Weights of a small transformer language model.
Architecture: RMSNorm before each block, rotary positions, no biases in attention or MLP, untied embeddings.
MLP neurons of a small language model. Each row is named by its layer, matrix (gate and up: input weights; down: output weights) and neuron, and shows model dimensions 80-207. Each number is 128 + 24 x the weight over its row's rms, rounded and kept within 0 to 255. A neuron's up and down rows have the sign that makes its largest values positive.
Before each neuron's rows, "fires on" lists the tokens most often at its 100 highest values on Wikipedia text that the model never trained on.

fires on: "in ", "on ", "at ", "as ", "air"
L2.gate125 [106 105 110 140 135 126 136 142 158  98 101 159 100 105 142 124 147 162 104  78  92 138 118 132 164 159 129 167 152 139  96 109 122  74 165 136 172 175 124 139  83 121 129 109 116 109 115 101 111  91 147 169 101 155  99 142 104 120 122 143 129 152 156 110 166  78 120 119 157 141 110 117 138 131 124 156 141 101 122  99  98 130  91  96 137  76 172 112 141 108  89 128  66 129 125 108 129 144 130  76 137 105 123 132 179 133 131 125 131 128 160 122 138 133 141  86 104 131 114  96 136 169  82 169 139 138 165 167]
L2.up125 [129  71 123 143 116 111  94 119 140  85  93 104  96  72 141 110 141 153 133  65 113 116 125 146 145 138 144 115 119 119 115 122 111  92 173 114 163 145 113 112  77 122 142 121  96 135 109 144 121  85 136 142 135 105  60 163 138  79 122 157 147 157 163 129 136 105 151 119 138 162 131  92  99 147 129 148 141  96  93 122 141  98 116 132 121 107 121 113  93 109  76 110  87 120 175 150  98 136 119  83 129  85 126 118 155 179 121 129 155  98 160  96 111 131 159 115 149 146 106 138 129 145 116 130 116 106 138 109]
L2.down125 [146 132 160 127 154 125 123 169 112 154 137 114 154 155 101 126 113 112 130 170 112 115 153 130  98 122 116 129 107 122 131 151 109 147 109 152 103 120 127 144 141 152  95 126 103 158 144 144 134 172 105 111 125 103 147 108 132 148 132 117  72 108 111 155 126 120 127 135 155  86 123 110 132 108 148 108  99 175 138 150 141 143 111 106 173 142 119 138 121 110 161 132 169 122 131 131 155 135 146 153 125 200 159 146 102 134 169 165  73 131 132 159  80 127 121 136 110  87 124 148 134 112 158 165 139 157 139 140]

fires on: "r", "Team ", "b", "See ", "d ", "at"
L3.gate201 [142 125 166 126 121 168 100  90 132 107 117 131 115 143 153  97 121 118 120 100 139 144 163 139  85  89  90 125 169 117 164 124 106 127 143 136 121 106 126 151  95 106 113 163 102 143 178 134  86 129 129 108 134 125  99 150 136 118  92 135 130 126 144 156 188 129 128 183 164 121  92 164 153 137 149 154 125  76  82 104  88  97  67 138 154 117 162  79 128 119 133 136  95 126 150 136 146 133 108 148 134 100 159 118 136 102 147 125 125 125 157 162 111 133 118 152 131 163 132 110 152 113 136 114 128 142 135 163]
L3.up201 [136 131 157  93 130 132  86  80  91 167 135 123 131 133 138 170 135 141 175  88 144 124 122 120 100 130 104  63 143 152  98 157 115 109 112 104 123 101 113 170 114 138 102 129  88 106 158 127 154 138 149 135 111 108 140 128 138 113 149 149 150 131 123 126 123 132 136 148 133  79 132 144 107  96 104 103 136 149 132 119 132 167 106 176 136 138 136  81  68  99 126 106 107 127 132 132 144 159 132 171  84 116 125 134 137 139 130 103 157 120 135 158  79 140 131 126 130 120 157 104 132 134 157 139 133 138  94 144]
L3.down201 [159 127 125 168 116 142 131 114 114  89  87 168 126 118 110 121 108 150 121 114 113 146 148 121 128 136 103 142 105 100 139  84 117 140 126 138  96 125 155 102 107 107 119 163 120 130 116  96  98 105 132 168 110 147  78 123 103 117 105 101 137 131 110 126 108 131  94 123 170 146 131 124 158 148 122 159 136 138 132 102 112 103  86  80 113 121 127 130 182 134 194 152 162 103 118 127 127 114 169 171 135 116 163 133 100 120  95 122 121 171 145 120 113 143  79 151 121 183 110 120 140 118 131  78 176 154 180  84]

fires on: "ali", "ni", "i", "adi", "inc"
L5.gate346 [145 140 157 137 129 133 105 127 125 124 128 124 141 120 118 130 119 127 103 161 148 134 152  98 138 151 162 156  80 161 184 139 130 126 116 116 152 162 156 124 123 150 108 151 124 119 131 121 151 131 108 155 171 133 189 130 145 133 124 128 151 104 112 162 164 130 110  92 179 157 171 129 115  96  95  81 168 132 148 120 126 148 108  90 133 129 109 128 160 148 112 112 175 179 148 161 153 114 118 118  76 124 153 183 145 143  76 122 118 101 177 131  95 131  88  89  92 164 102 144 146 157 126 119 146 139 124 132]
L5.up346 [ 73 159 154 114 116 119 127 115 110 138 104 123 108 143 115 178 119 134 125 147  72 123 132 106 122 140 101 152 130 145 115 143 122 133 123 145 136 103 150  99 110 128  98 106 116 123 144 137 143 104 117 116 110  92 131 127 130 130 129 127 119 153  60 143 129 146 169 107 134 122 117  80 177  97 158 132 181 130 170  87 141 141 130 123 152 132 159 147  96  71 137 157 106 163 123 158 115 143 202  91 151 160 122 161 172 140 118 130 119 149 113 139 152 154 137 142 141  85 148 133 136 148 148 142 121 162 150 151]
L5.down346 [162 163 129 160 122  97 118 131 120 134 140 169 152 109 136 128 112  79 149 184 106 138 175 123 111 137 130 145 130 153 139 171 184 126 143  91 114  98 105 132 130 114 130 115 132 107 121 128 137 122 100 128 156 124 154 123 121 143  94 153 123 129 131 105 161  57 118 135  99 123 151 103 108 129 104 132 154 128 148 125 130 129 144  72 144 155 155 139  92 119  97 159 117 158 127 102 155 137 144  90 129 143 149 120 123 147  68 154  89  78 140 152 169 135 113 129 126  83 136 115 139 118 170  92 128 111 163 149]

fires on: "/ ", "′", "UTC", "0"
L3.gate498 [ 99 139 147 149 151 104 105 137 178 144 134 182 113 150 123 120 115 102 183 101 135 112 153 122 144  97 129 139 136 105 141 144 145 102 128 199 169 128  79 109 149 151 136 163 139 131 131 137 121 125 142 168 127 146 137 145  61 116  96 140 134 142 125 122 148 121  60 117 130 144 147 105 105 120 127 156 119 159 127 116 110 147  74 138 125 120 128 104 113 140  88 108 122 173 141 150 146 139 121 133 127 123 100  90 131 119 112 120 161 124 116 113 100 134 108 129 115  72 140 136 187 106 107 149 128 100 101 105]
L3.up498 [126 180 122 138 133 147 146 126  87 151 114 140 105 140 101 112 139 105 154 139 112 187 122 103 141 122 132 129 138 116 131 112 106 127 144 145 131 143 129  94 134 115 127 119 148 143 164 142 148 165  98 116 144 125 125 114  79 120 107 207 120 149 120 105 124 124 104 116 122 158 183 109 140 128 172 118 150 115 132  75 105 110 122 144 116 126 111 148  85 118 117 120 159 153 131  91 151 166 113 125  93 101 154 111 133 128 117 103 110 128 109 177 146 138  98 103 141 115 149 105 140 108 116 115 114 131  83 106]
L3.down498 [108 148 135 152 146 136 126 149 123 160 134 148  89 149 182 112 164  81 158 128 132 128 154 158 130 127 152 153 109 105 130 113 126  93 154 152 135 145 131  80 101 150  74 122 156  84 152 133 152 152 163 162 101 130 135 124 141 180 158 152  89 156 113 113 158  97 106 138 110 147 133 154 138 121 130 139 114 156 118 139 111 132 119  99 132  97 113 106 131 135 124 118 140 143 152 163 116 148 112  90 145  95 103  84 156 117 161 172 136 142 156 159 116 186 144  64 148 142 135 144 165 101 116 148 123 118 101 100]

fires on: "al", "stor", "Ter", "Lou", "Val", "er "
L5.gate318 [127 119 147 124 122 126 121 129 148 162 120 145 172  90 145 103 137 149 122 120 106 153  97 128 121 109 135 140 142  85 139 134 136 107 166 125 135 143 129  99 126 137  80  95 146 119 132 113 132 140 111 145 135 190 130 128 145  90 127 100 141 140 114 130  71 156 120 120 146 148 136  95 119 136 134 130 134 159 173 150 126 173 138 148 125 138 143 109 109 133 117 139 146 181 160 151 136 140 132 143  38  92  78 122 130 143 100 163 128 124 134 137 139 173 133  92 151 115 107 119 118 185 111 114 107 127  54 134]
L5.up318 [113 123 127 146  99 124 148 105 172 157 183 103 125 103 119 135 119 118  88 135 127 149 154 150 128 106 108 126 181 132  90 135 134 116 144 185 141 107 171 156 108 104 134 150 104 110 161 145 131 137 162 114 119  88 111 149  75  54 128 155 141  85 131 162 130 145  99 133 131 139 139 175 120 119 124 126 104 146 109 158  91  92  81 158  96 142 141 143  97 110 147 145 128  92 158 152 116 109 124  98 153 125 107 119 137 148 147  89  87 142 124 183 146 116 149  60 134 156 168 130 128 153 112  72 137 160 129 127]
L5.down318 [126 105  90 120 156 140 130 142 166 117 151  92 170 126 115 121 155 121 124 137 140 161 140 113 119  88 115 145 133 120 130 105 124 149 131 132 121  99 126 138 123 117 155 169 140 138 120 107 125 118 113 141  75 118 119 130  95  81 127  68 116 149 149 129 123 141  75 142 137 136 137 137  92 125 153 137 132 160 152 138  78 122  76 123  75 132 130 127 108 114 145 129 168 134 122 131 122  95 121 126 129 141 116 120 123 100  98  90 110 141  95 143  76 147 154 142 101  80 139 108 116 103 160 107 108 148 101 147]

fires on: "Wh", "wh", "Sh", "Squ", "Th"
L2.gate284 [ 93 120 170 126 159 116 104 145 111 160 163 157 119 147 151 149 113 158 139 128 165  95 146  98 122 153 144 108 145  97 136 110 105 124 137  62 145 111 168 166 140 130 117 148 150 119 157 105 139  91 126 160 155 110 108 179  97 120 123 183 139  99  87 118 151 132 108 145 122 137 187 148 139 106 127  65 142  93 163  89 124 108 103  99 130 133 132 160 141 106  98 144 138 114 130 135 142 131 114 119 138 129 147 155 148 110 103 114 133 117 131 122 105 107 128 136 121 102 137 119 128 149 104 117 144  78  76 132]
L2.up284 [ 85 106 131 146 155 136 153 162 102 143 119 135 130 117 114 145 146 158  94 117 138  69 142 130 129 137 147 114 100 119 111 124 131 129  97  67 133 150 142 131  97  85 101 147  83 124 139 106 148 103 158 114 145  82  92 180  82 110 129 115 143 131  83  98 119 131 114 132 163 118 115 107  91 120 149 114 114 111 158 113 119 122 125 118  65 104 151 162 134 107 119 142 151 149 159 151 141 125 127 138 148 146 139 146 122 129 152 151  99 163 107 111 126  80 136 135 141 102  97 107 150 180 126 122 139 118  97 101]
L2.down284 [ 99 126 169 144 148 120 123 136  90 151 116 153 130 113  84 123 112 171 130 116  97 105 142 145 134 142 137  89 116 157  87 123 128 125 121 110 129  95 151 137 130 123 110 130 107 140 165  93 149  96 142 116 160 102 112 175  66 119 103 122 130 121 104 111  96 117  96 135 148 114 132 135  94 159 133 111 139 122 126 161  91 103 123  91 122 126 117 130 170 131 135 179 159 137 163 145 125 125 134 110 135 113 122 132 134 119 145 136  98 178 136 151  96 130 118 140 135 111 119 121 144 136 106 119 139 103 138 118]

fires on: "0", "3", "2", "5", "8", "4"
L9.gate398 [139  89 103 128 121 168 118 142 139 118  96 176  93 112 139 133  95 104  90 113 104 151 166 128  82 140 143 120 146 156 126 115 131 143 101 145 166 145 107 115 133 134 162 143 182 115 126 132 125 164 121 135 113  90 173 108 115 158 112 132 141 147 151 149 117 152 107 146 132 103 128 151  71 133 137 144 160 101 143 113 154 119 178 137 165 149 176 133 124 106 135 146 103 128 148 169  94  97  75 148 108 106 114 111  81  74 150 136 117 140 173 121 169 126 125 167 132 121 143 127 130 101 114 106 146 151 138 126]
L9.up398 [153  76 122 150 121 143  92 126 105 170 102 153  99 123 129 116 161 117 136 132 114 112 132 147  94 131 132  85 156 131 134 123 116 139 134 118 125 130 154 128 156 117  82 157 148 138 105 134 127 119 137 101  92 134 122 155 109  92 171 104 148  89 179 140 110 103 150 145 109 133 135  79  96 110 100 107 132 128 122 133 135 137 125 119 130 104 150 128 153 136 120 195  79 176 160 168  99 118 150 169 130 171 139 131 111 118  93 155 167 147 136 154 140 146 100 184 127 131 118 118 131 102 160 168 173 103 129 111]
L9.down398 [120  95 203 142  99 110 141 121 146 176  80 126 111 134 127 142 111 128 143 139 117 142 175 130 120 102 122 108 118 159 132 140 142 110 123 145 126 133 101 109 116 137 123 124 102 125 112 157 120 144 132 134 115 138 109 111 119  77 111 150 119 118 131 152 156 114 115 133 116 106 134 146 128 111  91 134 135 143 119  93 127 137 172  95 184  97  73  75 109 142 138 126 134  93 118 134  81 148 130 120 151 148 102 130 133 129 167 160 142  86  84  99 141 171 105  77 115 121 114 110  95  99 129 103 136 118 137 122]

fires on: "ust", "n", "in", "ing", "an", "e"
L9.gate148 [122  94 122 124  95  90 129  64 130 110 111 117 121 106 111 135 148 167  97 125  90 143 128 100 210 104 154  93 136 174 125 127 138 161 132 110 118 133  97 119 115 130 124 174 108 151 111  96 116 137  94  88 127 121 132 105 108 147 106  93 131  99 127 114 141 128 145 178 135 123 110  96 117  97 138  96 152 177 110 173 145  91  99 117 133  83 164  81 142 105  89 123 104 155 142  83  93 116  86 107 151 173 115 110 122  85 105 151 153 136  87 139  92 158 163 133 148 132 158 114 156 121 138 122 126 118  76 115]
L9.up148 [139 139 106 120  96 113 147 142 115 134 127 167 163 148 138  90 124  96 132 155 100 164 143 103 113 116 116 143 129 113 139 136 102 132 142 123 165  73 156 187 109 152 150 165 127 146 156 129 122 152 162 140 157  88 119 121 163 144 112 119 134 141 179 156 141 134 109 104 130  95  98 130 146 145 130 123 134 127  88 132  90 165 141 125 102  96 126 105 137 115  98 100 155 141 140 147  97 168 121 124 138  92 134 146 114 123 138 162  95 127  94 142 143  81 108 109 117  96 152 157 143 105 100 175 169 133 153 117]
L9.down148 [123 146 151 160 123 166 106 153 125 128 129 184 124  99 136 146 126 149 185 153 157 129 134 113 158 139 117 142 157 114 123 132 112  99  76 156 151 122 125 132 138 112 121 162 146 110 117  79 150 107 114 130 159 127 126  93 120  87 137 122 155 118 123  88 150 143 135 122 141 145 141 136 162 168 128 174 132 143 123 125 123 122 115 142 135 161 193 147 152 139 155 146 150 129 106 137 148 167  72 115 127 137  98 178 141 159 176 147 136 115 158 117 141 112 114 115 178 110 119 124 126 165 138 116 173 118 127 148]

fires on: "ter", "e", "d", "s", "le"
L8.gate255 [ 98 178 170 121 109 135 140 155 117 109 141 119 128 160 114 142 116 118  76 140 177 144  75 130 163 108 156 105 119  95 126 120 131 101 102 155 153  99 183 147 112  79 132 130 134 162 102 115 138  94 163 158 151 115 105 165 120  95 134 117 158 154 147 136  91 148 157 153 152 128 153  94 100 121 124 110 128 126 126 135 129 130 152 111 127 146 130 101 138 162 134 144 135 148 124 101 113 158 135 135 134 135 139 101 156 127  95 137 149 161  95 122 117 113  92 122 122 131 177 144 148 143 162 183 127 139 144 164]
L8.up255 [101 121  93 113 119 157 131 123 104 117 118 113 172 116 116 132 130 143 134 124 125 110 136 134 143 109 123  88  99 144 117 112  80 115 143 114 116 141 126 147 149 122 122 107 130  86  74 109 144 134 128 161 116 135 107 141  76 171 150 132 116 144 135 165 101 137 129 170 151 136 132 140  92  85 116 152 130  68 118 138 120 147 105 159 119 139 172 127 155  86 123 169 132 134 147 130 137 115 164 120  96 119 133 127  85 134 102 152 106 123  98 137 171 116  83 194 103 117 103  99  78 125 101 105 117  89  91 166]
L8.down255 [165 139 164 141  94 112 154 161 125 143 190 114 120 148 128 109 110 122 140 165  91 137 136 134 152 108 108 152 101  79  67 142 148  83 132 121 103 152 138 107  95 118 174 144 116  91 170 136 115 108 130 106 127 130 111 117 128 113 145 119 123 114 165 142 115 108 104 120 116 110 125  82 132 135  84 133 162 113 127 114 165 144 135 118 133 117 110 123 143 117 133 160  86 117 101  98 139 122 172 129 146 124  82 120 150 104 137 125 129 129 101  90 105 128  80 166 130 175 121 163 140 123 150 169 136 122  83 144]

fires on: "u", " ", "i", "ic", "inc"
L8.gate238 [146 165 128 148 149 118 110 136 128 129 118  99 132 171  89 154 129 154 134 126 134 121 107 129  99 124 130 147 116 139 152 141 125  96 129 173 156 138  76  92 136 129 113 130 108  96 115 147 147 108 143 162  99 103 117 139 153 146 141 139  97 137 152  65 150 116 120 149 161 147 211 116 118 176  96 145 126 149  97 119 104 139 114 152 110 123 116 148 135 111 125 123 108 171 116  93 128 108 115 122 156 139 124 125 132 141 131 152  65 103  95 160  78  86  91 135 152 168 113 112 164 121 129 116 178 152 173 150]
L8.up238 [120  96  57  84 116  83 158 124 146 147  89  79 123 133  91 121 142 129 174  97 126 129 114 113 123 140 117 145 141 102 126 127  95 110 153 121 139 103 100  97 110 114 143 199  80  96 162 117 107 134 149 137 132 180 112 131  90  64 105 112 149 136 164 127 140 143 113 171 150 149 169 125 136 146 114 137  88 167 134 148  95  90 132 138 133 117 133 135  85 112 161 114 141 160 118 139 120 145 148 146 122 152 136 144 132 115  82  93 144 131 114  98 114 143 121 121 124 129 157 142 133 106 173  85 115 118 155 133]
L8.down238 [169  84 108 128 113 112 139 175 140 163 124 151 151 181 106 115 108 132 145  97  59 125 140 145 134 170 135 115 120 113 124 160 145 139 138 165 127 141 136 140 128 137 132 122  95 112 129 105 124 139  85 127 118 106 124  77 107 166  99 163  97 132 127  82 140 142 120 132 149 169 105 110 123 142 144 115 138 132  96 115 150 141 122 136 157 132 126  82 114 122  82 137 148 157  99 143 156 111 182 174 148 139 160 169 151 150 166  93 113  84  81 123 103 109 100 172 135 168 195 138 135 180 122 127 121 162 124 126]

fires on: "in ", "of ", "with ", "-", "on ", "ed "
L9.gate230 [106 113 144 122 104 106 105 150 136 179 105 137 134 135 137 175 117 132 144 117 102 111 125 111 123 125 128 117 125 162 137  92 137 149 162 142 140 158 176 166  99 147 124 105  99 139 100 147 143 135  87 140 111 100 157 143 144 128 134 174 146 121 122 135 152 130 156  91 114 168 119 113 153 139 138 108 168 149 124 132 127 105 114 111 125  78 123  99 126 182 137 104  79 133 120 132 124 181  98 169 135 165 127 134 130 105 125  61 123 107 103 142 120 114  98 140  98 113 147  91 118 163 110 159 158 125 124 112]
L9.up230 [118 130 112 125 121  99 116 141 150 144 119 172 109 147 114 106 134 153 136  99 127  93 148 113  95  95 155 148 145 123 153  92 132 103 101 129 162 138 147 101 125 104 116 123 129  78 152 132 138 123 161 188 134  99 156 165 116 115 120 123 138 172 164 135 110 155 132 116 143 141 129 149 119 139 130 102 123 107 151 122 140 119  95 113 160 118 125 121 128 144 119 136  64 152 126 146 124 131 102 158 107 108 173 110 156 117 145 116 140 136 129 141 139 144 127 110 104 153 114 131 151 114 146 129 111  96 145 173]
L9.down230 [154 119 152 103 168  95 149 146 101 127 145 108 131 132 138 104  95 162  96 138 135 127 153 107 102 146 118 117 133 131 113  86 162  90 159 160 105 161 149 132 111 150  69 152  90 158 178 148 145 142 149 154 152 113 111 133 141 115 134 129  78 112 151 133  83 158  94 114 152  94  96 104 142 122 110 148 144 115 138 122 142 156 107 104 131 116 137 119 136 113 144  76 164 106 117 136 126 104 141 154 149 137 155 148 108 142 131 124 142 136 140 162 146 147 114  80 119 161 143 143  95 142 112  91 103 160 139 109]

fires on: "e", "ter", "ly", "ch", "er", "fer"
L8.gate124 [ 78 111 158 139 147 121  97 114 132 134 195 128 126 110 106 128 139 127  56 163  87 137  98 159 113 125 163 122 138 162 127 102 100 128 126 142 128 102 126 130  96  86 173 131 136 101 104 126 117 122 151 140 162 108 164 147 118 135 125 109 125 103 120 102 132 128 142 137 106 126 155 114 139 108 110 125 120  87 150  86  92  80 179 122 118 126 131 107 170 122 118 131 142 145 103  87 113 144 141 152  98 129  74 148 134 109 119 174 113 136 148  92 157  96 120  95 134 145 179 128 114 135 103 123 141 128 179 164]
L8.up124 [156 144 124 107 121 117 103 173 107 140 176 101 129 142 147 144  96 136 147 137 121 139 140  99 121 132 121 109 162 136 107 129 140 106 157 111 164  98 135 136  79 168 118 109 112 116 132 121  82 106 112 106 125 135 119 127 148 114 133 164 175 181 123 170 145 168 134 117 115 156 164 110 150 142 136 139 103 132  96 115 155 127 134 145 160 108  95  76  83 142  85 127 133  96  87 135 145  77 110 104 159 115 134  96  88 147 129 126 105 191 138  92 116 154 110 175 108 147 151 137 111  90 103  98 125 139  89 122]
L8.down124 [128 126 136 104 140 155 138 127 140 143 133 144 160 142 139 132 133 149 116 120 107 120 118 131 170 137 157 120 109  94 141  97 107 137 139 121  79 141 139 124 112 156 102 119 119  98 180  91  79  89 130  88  93 155 137 141 130 116 109 126 130 104  93 105 102 159 195 136 146 145 118 140 115 126 105 196 157 107 128 115 123 140 133 138  87 148 110 108 108 156 112 144 110 115 107 109 136 156 121 143 166 154 117 122 151 138 164 123 163 110 100  83 109 103 128 160 168 113 145 104 178 114 158 144 122 116 143 157]

fires on: "y", "th", "is ", "m", "r", "k"
L8.gate116 [147 110 145 124 111 104 115 125 123 173 119 131 114 148 128 162 119  84 114 128  99 148 136 108 129  94 132 124 120 142 119 128 112 121 148 115 117 139 154 130 186 106 168 150  51 154 148 105 157 109 149 133 102 129 154 159 167 130 137 118 120  63 148 136 113 131 137 129 101 141 134 103 147 126  84  99 101 104  98  94 111 101 112 151 153  85 138 117 119 145 130 122 143 110 125 127 129 129 157  94  93 145 132 137 116 180 124  93 139  88 159 150 140 155 134 125 129 145 149 132 125  76 130 110 148 101 156 111]
L8.up116 [133 179 135 108 145 131 136 160 119 120 127 120 161 136 126 144  84 157 118 112 138 128 166 152 129 135 151 146 143 184 178 132 145 135 111 104 105 165 115 172 124 102  99 117 167  96 142  56 147 135 120 172 192 131 105 132 143 107  84 101 127 131 154  94 145 155 112 161 136 139  80 172  92 112 153 152 137 126 132  88 104 155 148 144 139 160 157 106 110 151 155 134 109 126 125 102 147 169 161 147 171  85 133 111 142 164 175 155 152 116 125 128 138 106  70 140 147 165 153 150 114 117 132 147 141 137 164 127]
L8.down116 [122 126 150  81 153 152 137 133 113 130 162 132 121  85 133 139 108  88 125 201 162  99 142  87 124  76 120 144 210 141 111 125 107 118 116 147 140 156 119 103 119 115  91 153 158 147 136 152 146 163 120 147 154 111 136  93 135 157 129 137 147 126 102 122 104 169 159 127 136 135 120 106 127 167 126  92 146 122 157 148 118 134 129 105 132 125  87 147 118 116 102 169 131 186 150 112 126 143 135 155 105 118 173 150  72 155 154  92 127 149 192 141 148 140 112 141 145 147 125 115 154 123 130 140 110 133 118 112]

fires on: "-", "es", "au", "Au", "mul", "ar"
L5.gate265 [111 100 156 108 134  98 123  78 163 136 151 106 115 143 110 112 153 159  84 143 143 128 122 104 116 116 124 117 121 125 154 117 176  87 135 177 147 101 122 143 111  95 133 132  98 163 113 157 127 127 117  75 123 159 167 145 131 166 115 114 118 174 140 132  90 158 166 153 143 135 112 188 113  92 132 163  93 136 152 156 153 120 135 137 121 142  74 158 118 146 153 113 152 166  92 129 157 125 162 117 137 114  89 153 165 161 148 119 144 137 107 133 151 122 118  97 103  99  95 111 111 120 116 121 126 128 154 118]
L5.up265 [ 83 126 106 140 103 114 123  78 112 127 115 125  97 105 129 160 135  86 174 136 122 140 138 136 133 134 160 125  81  98 155 145 121  90 167 125 148 157 116 133 133 164 164  98  82 127 129 123 191 119 173 132 108 139 104 100 147 112 150 104  93 151 133 108 107 123 150 141 122 121 142 153 132 108 106 144 105 133 186 130 119 144 103 109 115 151 136 150 116 117 106  67 115 150  93  94 171 175 107 110 114 154 112  89 104 155 150 127 154 121 150  93 151 129 123 131 120 115 140 133 139 106 121 108 135 133 130 122]
L5.down265 [162 145 136 167 103 160 159 118 149 151 155 168 223 164 122 137 135 100 139  91 141 138  92 115  86  89 141 178 126 172 143 147 103 138 112 126 163 136 133 149 133 172 120 143 156 111 135 139 109 148 150 137 147 132 111 122 144 127 136 141 112 109 125 111 123 131 113 128  39 123 111 183 123  92 127 132 169 128  89 108 124 123 125 114 107 125 134  74 148 164 120 136  93 131  87 124 101 142 124 147 130 118 154  91 107  61 147 115 102 119 103 176 126  78 133 137 115 117 149 136 133  87 123 138 130 123 134 155]

fires on: "0", "post", "8", "atic", ".", "sion"
L8.gate361 [173 146 120 133 114 120 112 170 122 131 125 131 127 140 111 145 163 116 131 133 145 112 168 145 141 131 170 106 154 168  95 134  93 145 126 125 145 139  89 136 157 135 128 147 122 119 109 139 118 151 168 137 102  84 152 170 113 110 153 141 113 185 111 150 135 183 181 143 128 120 125 126 155 106  99 122 145 109  80 144 142 132 130 140 170  82 145 170 132 158 157 128 128 145 154  83 106  79 121 107 108 154 118 102 125 141 128 110 131 114 145 121 136 154 124 151 146 128  88 141 114 142  95 133 116 132 108 119]
L8.up361 [117 121 100 175 102 158  97 155 126 111  93 151 133 162 135 171 147  94 130 139 143 132 117 102 103 113 136  95 106 171 114 128  79 123 157 115 105 104 119 131 183 163 104 136 113 138 158  66 138 164 106 130 117 142 117 132 130  94 149 124 137 111 121 125 138 132 112 128 147 122 107 153 115 109 115 125 128 127 135 158 103 131 124 141 110 107 124 128 142 132 148 134  92 146 116 190 101 118 130 117 148 132 101 138 108 147 131 153 137  95 143 136 147 145  60 172 119 101 101 163 134 130 120 102 132 120 150 147]
L8.down361 [103  98 110 138 116 137 102 117 139 114 132  99 129 155 109 157  68  94 113 110 129 146 129 140 120 147 165 127  92 130  92 119 160 145 118 128 157 173  81 152 137 170 134 123 144 131 101 129 116 119 134 163 119  95 144 107 129 119 147 159 109 142  95 124 127 154 159 138 156 128 130 155 108 152 119 116 124  79  84 191 129  82 150 110 142 102 110 149 167 122 141 105 141 134 121 180 136 127 144 112  92 140 128 163 102 155 125 110 156 103 102 145  93 150 147 141 126 145 118 131 147 144 114  88 119 130 182 152]

fires on: "ep", "Res", "us", "ost"
L9.gate389 [105 109 158  79 125 102 154 143 151 163 102 118 144 122 132 130  82 201 105  98  72 171  88 131  97 127 120 110 136 169 162 145 109 106 152 111 126 128 124 121 106 133  77 146 142 158 122 149 164  81 161  90  89 119 122 111 155 149 100 115 137 103 123 121 135 101 160 126 135 114 138 122 157 108 116 119 142 116 158 178 119 117 137 132 131 125 147  95 134 118 142 160 143 143 146  80 158 142 133 109 120 151 102 129 152 133 151 105 135 130 147 149 154 110 154 142 121 114 107 103 116 147 128 135 118 134 127 150]
L9.up389 [156 161 104 152 119 132 160 168 181 111 132 135 126 124 106  92 151 154 150 122 117 184 183 122 118  89 170 155 122 130 165 133 111 144 141 124 180 131 104 137 164 123 122 108 112  83 138 137 126 118 154 129 115 104 135 109 107 134  96 143 131 136 128 129 104 141 114 133 110  90 137 108 134 141 123 151 131 125 144 150 124 143 131 135 145 113 139 115  91  84 144 130 124 156 128  84 116  86 139 126 160 156 109 132 124 183 173 139 114 136 127 120 143 103 116  90 149 108 117 147 161 138 191 116 126  94 102 124]
L9.down389 [159 151 140  97 117 128 138 143 167 150 144 122 130 126 140 144 126 114 112 161 130 135 126 130 129 134 125 108 137 116 110 147 109 129 130  91 119 136 126  86 153 105 131 139 146 162  99 111 146  89 148 132 128 130 155 128 123  80 107 141 123 160 120 114  82 150 127 131 140 172  81 118  77 136 150 116 140 130 138 145 121 107 119  93 149 166 103  90 126 116 174 160 173 159 125 174 140 114  78 113 114 197 105 109 113 114 112  78  87  73 140 152 168 155 146 115 131 121 131 165 123 131 118  83 114 152  85 132]

fires on: "Cl", "born ", "but", "A ", "iting ", "cl"
L2.gate134 [136 137 130  85 147 154 100 109 141 127 136 121 124 120 167 173  91  93 143  98 104 127 144  70 150 101 160  84  73 109 131 122 120 142 147 161 119 128 108  82 151 105 142 155  98 165 113 137 135 156 175 142 131 166 121  85  93 112 116 126 156 121 130  80 108 120 143 137  97 149 105 182 107 104 111 142 152 138  82 113 116 135 128 148 105  89  78 106 125 130 101 119 131  92 175 107  85 134 143 136 103 114 135 126 113 119 149 124 111 120 116 133 114 165 148 108  86 120 121 134 111 127 135 143 123 147  86 131]
L2.up134 [155 105 117 101 149 133 132 113 123 131 140 138 142 125  85 160 163 130 141 117  94 142 134 150 143 114 140 110 129 162 147 138 139 166 133 157 130 154 131 107 185 141  84 154 110 125 110  93 159 153 123 180 153 135 115 114 124  57 140 116 154  89 144  91 125 127 121 123 162 148  94 171  92 119 108 156 136  86 137  86 133 135 126 142 127 117  92 118 136 108 129  99 149  97 154  72  92 137 112 150  98 135 151 106 107 118 119 138 141 153  97 128 156 108  96 139 134 167 159 172 110 114 115 131  85  79  97 146]
L2.down134 [101 127 131 101 118 154 142 140 140 120 103 140 116 117 133 150 140 128 146 127 140 139 120 119 134 140 137  95  96 139 102 130 102  99 125 120 120 105 126 139 118 153 131 125  90 140 124 110 119 141 172  97 202 169 138 124 143  94 137 105 101 154 109  76 155 124 136 170  90  94 126 129 118 133  81 151 131 112 156 138 136 156 133 156  93  86 109 166 117 162  97 153 155 116 109  95 108  62 132 150 185 157 114 134 126 132 151 165 124 136 127  73 122 123 153 147 133 117 151 177 136 118 148  88 135 149 110 146]